From a checkpoint of a small transformer trained on Wikipedia: vocabulary 32000.
MLP neurons of a small language model. Each row is named by its layer, matrix (gate and up: input weights) and neuron, and shows model dimensions 96-191. Each number is 128 + 24 x the weight over its row's rms, rounded and kept within 0 to 255. Numbers have three digits each. A neuron's up and down rows have the sign that makes its largest values positive.
Before each neuron's rows, "fires on" lists the tokens most often at its 100 highest values on Wikipedia text that the model never trained on.

fires on: " American", " who", " is", " and", " Japanese"
L9.gate173:138138109092140117104129125121129154141124176105112132150124125128168182128142114133150084073113140134121133128150082123160145153176165127090105114084116118145132136184108129151149130139104124135087173097162150143131130116131157167073102145142130164113099139154113146100136107105117156147
L9.up173:122096109128138131113140120105142120142135131093117109121118159115149118123113151111148122129131101184128146099099118127138074121106142115101129112121143144157088112185154135131168125139097205168106097088151111143128136100150157105171111148188137134108120123117125123083118160085095139137

fires on: " St", "D", ".", "th", "ist", " D"
L8.gate186:118093157107107094135130136139101112144110132150106117115102169142159143164148132157132164117072098122145125120112111104135127133093118109085135135117121103146093145164133105136165098103091118130120144133121107161162119156125091094120102184185120151085157148163126082105190148140132126149
L8.up186:142124152124116129084149114148130114126136121098122103100140157131146161143128104162104139108121116130108112139128113167072120108171108105119106145195105126150150139160126095141097078128089118115141132132117102166155132163174137094151109100174171142109096174145094134130132114123105131104

fires on: "\n", "|", "-", " 1", " of", " third"
L3.gate500:145116155123113136143161127105105098137132112149124231112132089103125133121128154126141133112139147106114132101145108142138087082149127132110135128173099119105128133127136143203146172146099158102129121090103126123148148135139146138120138137142123090115084105137119049140101150102120091113
L3.up500:175103141109096081153102119104138120141138107079112158142121131156111140180127119191126121119148116128108161122169128137112135062136110187134111137105162109111110149124169185195131153131107131088156114124138157114147129129136121158140122130109140099103065132133147120118097158078105106142

fires on: " part", "|", " |", "th", " results"
L5.gate443:133130126117102097139151138073162052115112143105140095142101137161126147143115154093131124114099132086150134147138136118136124085164123084146130142085134130150127125155106126115147164076151146121146141166081108143109130124118131132086076144129153104180124138146143115080068127129089082129
L5.up443:146115131143157177121135150097133113113158155138074123071091124159162110133126162145097124131107103112115124117111177130136106129145115146180093165116081109124133140130162139157125158134123098120120139118131121107094161080139146113125171175149090155154121120122155151163092139101089133115

fires on: " |", ";", " and", " 3", "-", " then"
L9.gate476:106124107138129066117129126126152146115127122135110104099133111106157161151096125110147104095186154094141129162156094140111152152140155113145156116117135101134111138107149134129137160112070093101085093103115123129108137107177128152167159123121149088141112146145167178133109137104131132115
L9.up476:117126095141140130142113134104131106116147105111129096111132131108106099129101097147146117097149171123172161146147138136148096132138159133154117117153137138164166121125164122121125134100137137162131150117112145137077125104130115113116094109154119179144167152138173141083112126150089145109

fires on: "/", " |", " year", " season", " age", " case"
L5.gate291:095078111138101113116118170091168109147176113106110137143149153120171148117109154096108090105140101090138099156111141125096116156128138089127131101142097116146138150140122126146133107107115138155130146123109068104155128121131131175145119154144135133105146118142144191147166184135145125114
L5.up291:134147141100144108119145157115124138128125097115123133147117127142145118143077087098085129145161146111137111152123135123097131129132165128123120128084074171109113116134105114105124140148130135175100149142130116097126124131151123140129141156105145134149125170129113130118183146147141135141

fires on: "-", " |", " station", "|"
L5.gate305:105131127102092138136082126117127134133157132101143106095147103107124154129095142135131101108156157131142095167133136130114142143152115139107128114122122155147077124141139132161121149151149175152121110137161119105126155124137114098123159148131182101131135120133120084119149096087189156109
L5.up305:138121097112135177105096125166138138173163127146135140105117113144081143117113132095145176120101152131140136127159156132104115114116134134133128136086115103144151106146133166108100126160152118143123130117168109153142117128145123125105105114112143118135089091098117099153154075107141144123

fires on: " |", "|", ";"
L6.gate52:108119097139125149080138144116148117088123145114105127091126114119120122156128121149142108134097156084170143172148155079131101161131128132154100164106142110152148144135138108118102174147109156105134109101096115159127130121131100081132140161111128156149125122119100124109109091156137131106
L6.up52:095109122119125146092107135143139160123125152112113136084119125116149138205191120157169153140121127118144170145133137133121116149131093067108089119099147157141103151127181103121113099114095151114112126139082115158073135144173137082165135127119108168134104165158081132100154151141087130104

fires on: " used", " found", " added", " described", " reported"
L3.gate503:128116105147098154143089139126183159127130134093116151104128131192105167165119134169139123130110106111126139104105115134111112111137114115128109138104142107116085121148130148142136136070147183099159099115153123147111064080086167154114156132116147116118119108165099078131126128098110130134
L3.up503:109122119125144150145103114126139118147128083148107155151105129095143162142109137124140127123113113139138096136095103142144122122145127116107118087141143150121119150167114184158100125125114160133137107146103148140100114111124076119122117106136127114138102112127117169156139093168144107124

fires on: " |", "s", "'", " World", " Swimming", " –"
L11.gate412:079162151134146112155169142115160094104136088084098147122120094136108118130131154114132134147086083136112076089151077069128153104176108132132108121115144149172112090089119109096150147085115167072108143136150142108106167093097110141133121130122136118141094138119122128133127131085084070123
L11.up412:102122139114128136097152123135126115133113116108094097102162126160129145134116130086077114173092120164118105153111124144150141139109093145140081136123144115153166126120144126132161169131109113086124159070135118166112172134160097108115211122137128126149099125178139119075114139133096120128

fires on: ".", "s", " included", " elected"
L2.gate267:155137108088139091171159117169116082109126115075145116103141135132167149105165150151170122163112135117132120121113141155129154132128120110073112134102129152166195139166159105104143140157138112103127121085116108122117098114140124129093116121166083166123126100137140111122138095139122125176
L2.up267:115119120124100133158128123118094086150130086065148151112115162144076111110162113115127154141129097125128155119125147085117116103180156105108066116126134146153106130132113145102102112103131148139107118114118084131115088078125106114139081142115092138117118129113140125136095106142125140119

fires on: "-", " c", " age"
L2.gate49:128117151160129127156152144141143157154134091112129132167127134134105132146132138166111097108151119120137137130151153130109136095147153177136147112060144084084148113104115123175153144156140148144151143090142136142157172147103105095137116094154119135160165108108136172091168130142150108076
L2.up49:159152133098099127135125121124108142156150172148133109075141143116111132154126122131148132141167159099139145091132072130173133130155115102109118162168183135146171138132069107102164143165159111115162149091092113113186140148138120102125109131142174147111155114119129160125127138157190121131

fires on: ".", ".\"", "\"."
L2.gate261:128124103137119142137141158157106094098109117091088137107164111126111119115128097124159133140100131137123124142107080123158138167093084093084098109116180116153136156097146119130145118135157104080121088105084109143131124147149140128145147150168121139095125094121095120131127126120139094133
L2.up261:127122154156122127089106137110128134127131122144135115085120167124120127106151066099099102134129136146135145149107114136134118098198170157114113147119138129102137133114139099116095105075098149117113142153163127153158186126120130085103125120167109122142139146115118157136140150114105095083

fires on: "-", " as", " other"
L6.gate29:152162099133094133107114111156121126101129078152125143139142130115136149121153112166123119130120152155108107129110099109109138119166121156140115125090152140139146140170081112107151135137135100081131112159179121159142145157108133138119114127124116140071110129131150104173179127144150126098
L6.up29:122127121102144138098148150068104160112092134091174104098111149136132163161148142107157129141108130111155201122166092133149085112142105103088136106191183148135158126149107136142139125160150108142127128122125108127090133183152141125128095121175126161096151118104150139152148124111135127120

fires on: " |", "-", "Career", "History", " to", " History"
L5.gate313:129130111160096107168105130127152122134145107121160139102135131126125136160124132155127149129118118114142137132145115090132129128077123098148103156115115104113114158128110097190133144117118164099118088153140124153092145155068126124170149161141141144128085155147152123122090129099151084129
L5.up313:129046161137108125116128164122152100126154148147164103102144132121137127118110118112154144122103158126074093133143143138125127163125140109147158101111098126082116128107152151113095177120153169129145100128137099138098117106131138103119132137136049144143123157148066082151162113106132182120

fires on: " |"
L6.gate75:138118164164137127153156111087122134119129120151145156108147133130098156115133173124113120106129095096125154121121102150064134092085151094146142151123107128148132181143111100105204139124099158140101104152112135167106091136130145138106106147087115079143150173117125148142113172141130095151
L6.up75:140086110110075157144133196138132140172165083119107151087095154123140124082134166133144137156149160142127098150140130111152139154149092107139151131116072115111166142126129066101144150127126150131145146147137118105087131082121086099096131121150083140120153102165131120114089131085131074148

fires on: " |", " to", ":"
L3.gate243:126104089136135138102124127100120100147106097109131146138107146114130122145152150132151097083126149142132137139131119188106114116065156140158134114105150128090157129132128123149136133109140124151124132086125146094166098154113130162137118121104088158118167091106134156147142143147110165143
L3.up243:106093128090121141113135120140124088149133098130150147106120176106124190139131145101193099093140111151172174127109148166123138140142141148131092101136145119118145116116129140120113092171100118145088155114128103098110101117082095136137102145122099146157127137091128125136140115153120163157

fires on: " =", " She", " is", " was", " who", " ("
L8.gate214:153097149171127120108090097121113136132136140109146147139106109108157147084142097110117107140132141156153171111123097162122142148123126141120117101137181131132134155129147171100173133102158126123093165096128136149124080098163133147124113129155142120156122117126101087138102128143092167135
L8.up214:152094178145103117121150091134068117120131145141145122093146117116168133093128115144126101122130133127143173130121122133119158121169139090117157146164178098129151093178142176153129135123119162163150110120114115081140140109158118110153130112115135087092157115121102096132113156113091144161

fires on: " ", " |"
L11.gate321:139113153129167127113132088138140153131133055122148134159071123119123111139137150095113141179143104143129177143164112148103138165151099134137110118139098120114108141138125112129151173096146141154123173094116146118089158137132144128164130128124170129139142118152120044121176169143115169148
L11.up321:133133115127156099126101146116133115160169108122132123147120134133131148118150148095158101106123112092103166098127160151104149119107079127142136127138126082122146138119122132154121144145126101117144116143121147067172163136121170168117153096111109143132128087119100168074136114149137107140

fires on: " |", " (", ";"
L5.gate397:114102125158125145134164132130112143133109137127125119098135147117114114140133089139155164148165120113160102144163115134154152172149119183150116176116123110088128124123105126157159156177136113127116154115119129125144089121124124134161159130121148115164143163129161111150098095129132152117
L5.up397:107126123137126158106119146161167150091113141120077146148125105135075150149101159130166173099114125109124137125168147122130104126112098143091130111109116119155126104114093097111138067109145160148079155135144143115081123100128121124130144104132137125156089121099105101159111103131108144102

fires on: " and", " ", " the"
L8.gate49:109139151120092163130107112126106081143127104113136158133133174114136154143113115180190090080140173123177160123080130108151108111161114158098144096148128134139148114172105120148132122107140159144132139114167152130128154129149203150100138127195119110129102164147127157130146125092149153093
L8.up49:146142143154136098127125093112109123096136115120111107136105110168101097174125119104106144126111179135074134150109085100114117144186150151110120120174122142103124137088176140145167141139149121147111129127112135160103107135097145131111054096101125154107140117131128156111147158112114106152

fires on: " used", " use", " common", " found", "\""
L2.gate251:109108101135146130123100139170107143088191097141101127142115126158129151111086142127114116127140160144124093084082105210112124107091102118157109132120144145141126123101085146103114109054124133120119094101133171099092100111096146130115126120120123149097101099120106155080119137153134169144
L2.up251:116111120112154115119115144134084143076159141134110110133134174114171175119093130126114083126139125118118100115063126162139132106083113110145123116103153124120118142111129153136110131129162174126141099063129144093120109100115112150129145101123101146095109073150114128126093119125120172170

fires on: " |"
L6.gate483:138134106138116148086127163136172152154152166104088147170101155176116122117058195116131166117101185103091106142152127066123133127137096131169140133128153110126119085161120144115136151131120149121131094127147137100104146128122113142158133106124151137096129120170126082122133146158153144137
L6.up483:148091121107115105075133099143135127152112121125141154143111162107148151149165103110081131140125149128099102142125116164164167127104133133135114110148148120161122131101131144145112149085132131098120106145113087195103125139092191121121121137096107146084142134097119147127140155162106095149

fires on: " de", " La", " Gu", "do", " |", "án"
L6.gate266:127071171102141157105145139110092140128117135129127106170164095173102112116126134159164163120119079176110168128150118126129137120097131133099108123118185107103120139139130105123138152117114166145119134159104097118096150094104091113190137125150105149101125116100114152135155101124121142156
L6.up266:078138172118140146068114112132109155127115140146129125139158107111142110156125127122169157116081111114120114178137144106176126127072135140111151121107152135095122135146082157121170066142132142152087134108127110126103078109104119121160151129127154107127110153136164146177107171116122108129

fires on: ";", ":", " |", " 2;"
L6.gate36:090101149168113160130141110134134145108105125134114132173171126168123123144162092124127147129156102113104131110159131137135129115130097094136150148164140166128134117108129123108154095159108131143148118097127146088124176128147158170159135153133177085152191130109122096159142131156173111164
L6.up36:160141103181109085105156122049149122123138188128116109097156120129127140124115127129130146130134131131115157106138127107111141139125168118160088140135181152122102087121164129126151106086086120130101134090136137149119116140098116134105107121148123128097125152149115145163137111151126144121

fires on: " |", " (", " of"
L8.gate236:110088176150133101118121084142133112151135121108148167148151136132140127115136159077168153133138096144121132107118102128146167136168109113117119141128116100077112129113102145131174135130146140120147144133140109088103118134139129142134128149134142115127156147094092078138156163117146103085
L8.up236:154113103139121140105137109126122141152141077120159180101132101125122152161132093141158101084119116134052166073122163171131112101116107158113175128121131136132118136149144091136160186106122122155139114153121153117112130171143120155099116145113122108139130139158099124164160116144140091130

fires on: ":", ";", " service", " services"
L3.gate348:116110128117113107112127137101185163103133132110130137141109182111137083112146114120113149152154173116136151086144136095108124149149159095134120182146145149116110142132187180108111079138121123119079114130132157117099163108095158127133139071139139162162138140169105099131154115135171080106
L3.up348:128101122175116116127152118116157134109126104130123109192147134114143060128127126129108147138104120124085135087102134090116170142123114106140117149147108139104021166140130133087137123105128135151108155157110120147118111131109128149134132105144154187137138105139117124164143116152157150139

fires on: " |", ";", " /"
L5.gate249:130103133145127108173142149131156089179114124165100119168118131099129164108125098093148125099135113142147075130114120145132162134146100134105146152130120122106095137141080125115125104095139141118147143100139139145140084134118143084105155168137181102153120164080167127081145162129129117130
L5.up249:109142150101089163102129126106121172135139109169102180081135130144117131123120131122149124111137148099114100108124151121143151139134052125118154151171096168146134137154125129120122165094102109101109097077114120133088133167105159110142151087148101108101102112145139129145135145086120123132

fires on: " on", " by", " of", " to"
L6.gate138:147105155095142096137137143125185162146134132154140166115164123102144118112114099155150073189139119118143076099120101126120107113148112105146125157139124136126156164147134127092146075138124138111151114145059143156165076109158107105141142098140126100145161089133126163097117151123128149101
L6.up138:157073147114129105155118156144185121150141121127121163075152109131138134146139117144160114151125144111153081138151128111175108181121109127148113149180119187098152170138168143120169124153138130138148128149072149091163096109165104141125152099135136090096158122108145141155118184136144138111

fires on: ".", " the", " |", " and", ",", " to"
L9.gate341:127143125150146154133151131085160109167127142122112093179120126100080157121075125130166117108135120134094155148143163110112137108125123140147156102085129112138180143119160127133160135145134121126127159169164143114138151134166126176127105095170147126137146130116134133076147143117085134128
L9.up341:141140144103114146143126126125108156081101106114100113085134141129098160138107153099136131119107110144130143115096130121114125135133149121153142153154119156139140124102094138143117132119135133141148120162112101117119149122075132140156039122118116136120119160136115122157103147096097126159

fires on: " re", " and", "-", "year", " long"
L11.gate131:082148117121164116081132139117142063130123140110106116111146104114115175121107106121137126151161107119130186161127131145072167134146136116131155144097158100168166196144140172112133138131175098089149173160148148095159118071160156126123128116119108154128144132148151111118127094132091117116
L11.up131:123157129153194122151078158123120124113130108098090167126084093119097100162122128065136116134170111116158108096170120105128156101121130128111144194150114151161134113120100117167122124160148137124122151130101162109128123140125120105118111153137125151148132157159155120106102120165096151146

fires on: " in", ",", " &", " and", " at", "d"
L5.gate282:120140151173103111139124141106142148123108086177108107176111117142112118088173130127102153142140173101136098140074145089120099132103096170165110111128121112127114149164174111128154139079111149128142146109130117125117148135118119121128116161114115163152128153120085117127134155104151145091
L5.up282:116133122141119114134091103100128157123104091127127138159100111128118132122153129173142120150135063135155130122123105138116159142098112140079136123153133134124182139153143110179157099086142143128136096101166130130134131121121170139138152107140090124098154118119078107123137115133109058126

fires on: " of", " number", "=", ":", "."
L3.gate504:173137096085124120143114125166134056142085105159121129138122156165103163118148171132167106140111116116142120158092116110091128151126132109104134145122131129126149143088142137123172114140134122142098119133149109142131106143137107156116135151118155131149128093178144101132131130120144142120
L3.up504:146137113099122148155148144127140115104078129160087105141116149145120116167085078122121145185162099144148136098086105128095171127088161141149115135167117131122133116119109166088142144139135111114097137152126102142062114175103124157102128158152184123109159126138137155129142096137146134142

fires on: " W", "W", "K", "B"
L3.gate170:157136094120141092126147095120179122133098139156121108120129077140146125109121127183139090125115145112108136156141135167083152160144086081118165147130155110078122093084162104143131074115159131101132113128144150118093093129155150135131134129155180112129129101171163107138119123106142135105
L3.up170:122063144118129140094084115085118172127126123148113131120153131130145129138122118118181111117105149144166164129126182131109141076073126143097162122109156122119142107142142100136112115111115109117159149140178157138108124167151087069159146101175097164120123129143118177124109165209136165131

fires on: "s", " |", " (", " 2"
L6.gate329:109101115121131178132147117087108127137091135095089109088146117143136148121177146151118121146109128175080117171153078104128082157094082121145101121113130112117117108151141119124098137143106160111109119128155183107095136127160111142152095127113113139125132142114134097158104102098109106118
L6.up329:164103099161145114139172110122147141151107147114087154135118095139139116155141171117133155132126117142058126123169102138144184140130118135109101125145128086151147120093102139112163131134155127117113126110120166081127167081115127124149132133128129115120128128094099147127126098088071123124

fires on: " into", " above", " because", " but", "id", " for"
L3.gate186:177123148097133102136131119157165094137150138164146117108140100126135133174133175214122121151183123100104124143133131109158173090141119116153125126082126117129145161149112107098142109152119087106156150149088126126164091144137129128146109119119132130083144138151145147130107124139179142122
L3.up186:125149084121116111142125110145111151140095101152090202146132142104132101177152153110112142142131149084173110150105149145127102077075140168120165113131134128133166148105152157103108168104158133139103138105150148117141122106077132088113147138137117136107126119115128158101119115139158103107

fires on: " |", "-", ";", " made", " Top", " top"
L5.gate484:120152129131115101111145148090162109113119115119153153117132089144140115153148105120161123146105130108159153173116089113142133085152132126115110128116111157093149090155097119110112150151150119152136131102145165136114160143130091154145112127149116143100143100114105139134124152139141141152
L5.up484:155130144117120124117151124115126149132162091090155128142120135132138069142136108137187121148116113103159165124163118151139084088144148109093123179143110135128138122136145148172123120137115087107141082152108141110100146132107150115174123160112138133112171167098128145141122172119155148120

fires on: " |", "-", "s", " album"
L11.gate382:109158158124153132140137128152124109116154112158089125150134122154127095166134129115139086179109143151121158128112094094113138118104111115164100109129128119143088125101120147107110098142131085117086154094104155119140131089122121153144138157154180121144183135112127080126113142120155118107
L11.up382:128152144128125139174143139151147123120153067139087142133123105139108123148129139116096098127094109139126111122145134092111117099122113091133100129141116139144144101097117171144084111135139105113096124080144142109122121095175144125152121158152157134147166153116147096110153142143101101128

fires on: " |", " War", "s", ";", " was"
L3.gate242:103127163165122124167118137097145107136118109083088157138151127160121095125112102120112129133099130095136117110190151137180145133116147137068113130139103191149074172115146147123110129113097136111110135135095134142122132116126091110145132175090159104099095122125082153118148105118170152159
L3.up242:134121137144110137186138189153148097184123098109143129142136147120106115159122116138118106133115139142108122132156146135120123118156110102100116117113154178147101158102074142092142149119101169115093164120089100113109135120155137077121219161119120127094168138150091122105146125151120181093

fires on: " at", " of", " At", " F", " on", "|"
L11.gate283:135154110127137081170153096151168143172126129140165145169157084110130118138151118117141154129140134131129127122120147131130089148151078150156148134161128139125179114130112108130157161130119093159114118135141167137142154152132107126116136118165176095150118105109121098123151129121110101129
L11.up283:125125145116072102130102128115149156136140141109138153111154092143162129113162098131161111126126138115098197115148133123082142145130101188116184153147109136153153125138130138116118101122115104103136141115139122160140140145148082100081160103135129132112119119161124124146201122133101112129

fires on: " |", ";", " 0;"
L6.gate109:140141148136152166146139152130086132119123069112104124155135133146109132094110108162107108135116149162143126137206111142126127149158102193112114126112123176142111133139124138151133146121076153107141119125111124147081085142079129136152104118120138125141115142079121143104157107145118096136
L6.up109:149119143131162143107160135117145145119094139120116162096100143093142118171126163128120120096072157140087146134154152103134091117150116143116110142103122173139137133106116149110124062164188139129131132155100080151110110093156115127151165114128113111121137143158122128112154143151083096153

fires on: ".", ":", " but"
L3.gate415:158133131138141095124138138131169108100102121115114127127144142194118115127113144133130109146185140108160121139094085126125140085144084120096141120137164186117120119111150143147150139078180135147103151127135100111174124098090111141166127138151148136082131128106129113111140117132137104092
L3.up415:175133108126168111126127138135181114096147141138160125127134145057142120162116118121129103144110123170148148115113131109110211138101125144095125106148141155121194122129120180119153105112141126150124173141117121119129136116129130113115128073117130150084142087171114130113141122116104115133

fires on: "-", " U", " un"
L8.gate42:107154096119135128138187153115120122152139124087139162127109171115161130142115128081178106123110115124091125087175106154122123139175135137124154135142114141119174140131084102097175155107108091094097119174090122111111140146155120120093124134127133101147125191117124104095140142105087110133
L8.up42:144130160131154135122125142123105107107119120155098127124135174092149146127122106173134178149108174112131149100157129108139105126151116069109161164107071172140144089120137130124103168156129145143141164131105179108158129127132130095096128139112133132135150089096116138109138098130167137147

fires on: " and", " or", "-", " a"
L9.gate265:162154135107141118092110124107169090195087114109121156148077136129129128158144108120114110155146168143104110121098110118072168088127085144172169141141124147153139147136144125110133131124108108104162119089144123097124121113145119143117126161119123103118102125104155115108117153163115159139
L9.up265:124115110158134117127134120123100136181112104177107141162093114117103130149125153107092142172175147133144155142140112129086134113137125109142173140113139162156142123116076166128099105139146136150103136152124147123092094101126099120119149123151186146155130125137144069157134185120102136099

fires on: " |", " well", "N", "/"
L9.gate454:117096120138115162142117129084151131172120125108136136105129124106160146121111090127144097130142114101104111121091127115163142168138135114187155147104093067147111161134097135089143097066142114143109103109081152072117107158107104170141153135092149161144164111142121116131127124182134145130
L9.up454:155138157119156116106094110124118159178139123121096141155066155127148122098156134129128132093142131143118143116149121123086121130085168062155138118140116100160134127135107118131131164152096152130134131152127110152129120140128136114120150135120141116109168146153081118103124142143136171108

fires on: " not", " which", " to", " that", " who"
L3.gate486:140176154131106127091150116183126088148175136117145155086149168141110176146116111079128139114111150138157174118127065164140093114111162149110131134140137155098120128152104115093135144149156161152115121138140146106161142121095148127138141144110102116162158134124128110159152153139081141108
L3.up486:096116103129150138138140095180091098125088129162167089082130140130146152118128131089149109132120097162159142138102126140180092114135161127160084096148176120172112102151131137118130119133103135137128141070149153120147169097160069090124108155150123141136118145145122104144179112125091114117

fires on: " W", "W", " Win", " R", " of"
L11.gate289:146114127098151182138108091115085152098117111130129120115119106109086137099102141093131143146136146140135114108136136128135129112148078157118166136095178125121153072142146124101112115148166125091113126113137145137114176124115121108112119134157123074144133107140088075141155128086122128122
L11.up289:141128069094152082115082152092127115122118101164106119163088144153144131147139134137109117175110117090144157117173168126108106094121133126102104140118142136137136125149113098141067085152112112083099117155159156108112149153101153141129103141161085160175139159156107125110088140150146159083

fires on: " |", " and", " of", " this"
L6.gate265:112139124127164146111134160133127107148106115138129131201112197153091142118109152103097143094168099114108128143148087136105101129132098163148133182118138110141113136146133119083145124123128111148144133113129120128098135135148088159126104074104187104095124169157073106116155097159117106158
L6.up265:140151119137119120124138143146123105174073098128140113123095076122138152134102164109116119095123103092142123132124124141138126141067140160153178105166108076127154133098128165106113164110130184095124131127132112166129065081109162134135100128161108148146126156146142192133151151115118139102

fires on: "\n", " and", " |"
L9.gate39:082134132113136134119144123133183156139107119103118122164114110119118125132140106134122170122188113133110149125169119118117153157159147129092132136110104152176093199106146112132158176088137126141142163109135174111157129143176120158170124169154146151118154164147132119082160116112105183157
L9.up39:148146139148128161093124172125092118137087110090151136117117115139136197131131149083131138108134100089139165113112117126158155134106137125135117135132130135125126092156097158133127129134097159105144080106125148163148149140108144175133128129137129081148145132120127122168113131106101099134

fires on: "-", " ", " in", ","
L9.gate364:103131161115120132162099141158117136164139117147103134146139115160148162124112127085063076142185106143101143138105112103137120144120083112107174188127120125121121123129145095134121146146116142130155125123150112157138143129101125082139138105159118125142124120101159109113159141094104118102
L9.up364:103151103121095159096123096106095127104102142122093119143116100112125096147171101132107159133189104128169139144146139125089131122094158143081115123133133145109167112098135129106137108119171135108102085139132167137112088103126121108114104144084074184154134162124143135140151089134101092087

fires on: "-", " Mc", " "
L11.gate442:160173106083090160140126142110094101126127154120149130141136099136144105110176106095128120151140144095129138100090135103138159128142110140099142121117096133111168084059082122100127109119128084168119135124125141112091145112133152159145144174172180119140132162141120085091084126156095136136
L11.up442:119108100114178095127119139107114134148118094154139131135144146137147119136180129122100139164151141161127136086125153097156105166171120127131160108113137135102155131149142127149118107148106125110155101129127164144131108107156183122098123173145116167092127103128128126107118109074120130105

fires on: " |", " 0;", " 2;", "100.00%"
L5.gate496:117130152127177179116123130137093160153130106140112127149110161151125122138131117169148157121136147153129125115104147136134153131116098145158151150112086167124156128119110158193125095105104109151112135105129111097122131093115141082156147137088128091172144093131101120090153094115122148130
L5.up496:134114112107156157144131134097146146159146126115140208094112123123119064117143131122162169108104156116099146155144162115081103140163105135105102107148104136196112122113147111139123119143096161091155146148143125129089119138139155079147139115105131085124096109148133084125092104161141131108

fires on: " (", " played", " Apps", " season", "/"
L2.gate366:089142139140166122095144099136103146132099116103156149119119151192103144140089128106134123142192090156154107119154113125120061117119149185161123090128073090128106115132139105185161166096135142128137130086142150122132132139118119171127127147087095087154146133108140127128156131108136105150
L2.up366:150172111092124146148156145149121126116117127149130134124157112140179149136134107123146136129109111115113114138103155133182160150162113146122160099144154094130154158138125139130150126106173130121141106167089110050080139126124169122133142117157130151116132130103086118112143182156108129117

fires on: ";", " However", " result", " as", ":"
L6.gate96:141067164114159131157129100113121146133135124157089111120161089101188147131128130158112126124148138078147144117129100119152138163116124124126081132132117088124157144150170112122153132141103137124141143086118119124077104129160135139102106114126143118125122129126121151178128093155185126132
L6.up96:125129121140131105122139160090139121107123186101115150115137130118138155115122144076113146117114149121132124085131118098174168080123114099087124138148142125122094138156143150147145118131121110116149136097124104121118121134167129136133129132127128110100122150154056158127066113184105144135

fires on: " La", " U", " El", " Mc", " Le", " Du"
L9.gate474:104147105141078109103165126143111091171165143121151131128109126093117104107109157122167094106107126152101180117096131133141116132140130121124164129101128088117194124130129154109156129115149102124109110115131107066106136073150099143103155130166157115178214128082103118137096179161127151137
L9.up474:160157087105114117092123138190119127102123130116114097102147110105135149146138192055116173186147104099110122108137146159177133121135080084114128168095120139095162116158136146131133153131121086106121143116117159091147127124115119107136116135146128128137111155121155133147117137135100148124

fires on: " and", " &", " or", "/", " |"
L8.gate9:150137105123108146144124155115152118176103132125096121141124075104126118110199084157133143104167113131132118142121135136138169138111093134159145153160135099138135142127138115109093119117098153134151105095152096107150135162169100122168124178149134152155107109151105150129118111132120147150
L8.up9:093122135115084107129114149141166117099124092140126160138076101131171158116121105141141129136146090144111121131150102133136125154153085130141111134157103172125110112167167110124135122131146140121151106099169155085139119123152160143135078143151157166144137144123084084078144133175149156132

fires on: ".", " but", " to", " and"
L3.gate126:157139130143156129095127173119097140130095120171129140132149125134115154166132117066134154126143137082103165147105129134108167127099149105140138147114148151169165134122162116088117133132056113120093116124125075146167134116131098127101121143154089142112098112106129123133150147153101107124
L3.up126:116119115135095131117118153164098071136092123134156082112114148121105134150089118099144140143163150197131164128163119121123162150120127114149108097107120114124110124122135125122121101084121114110080140126152126120115175133113080114152129079201103100163169117124094163117120127124054121115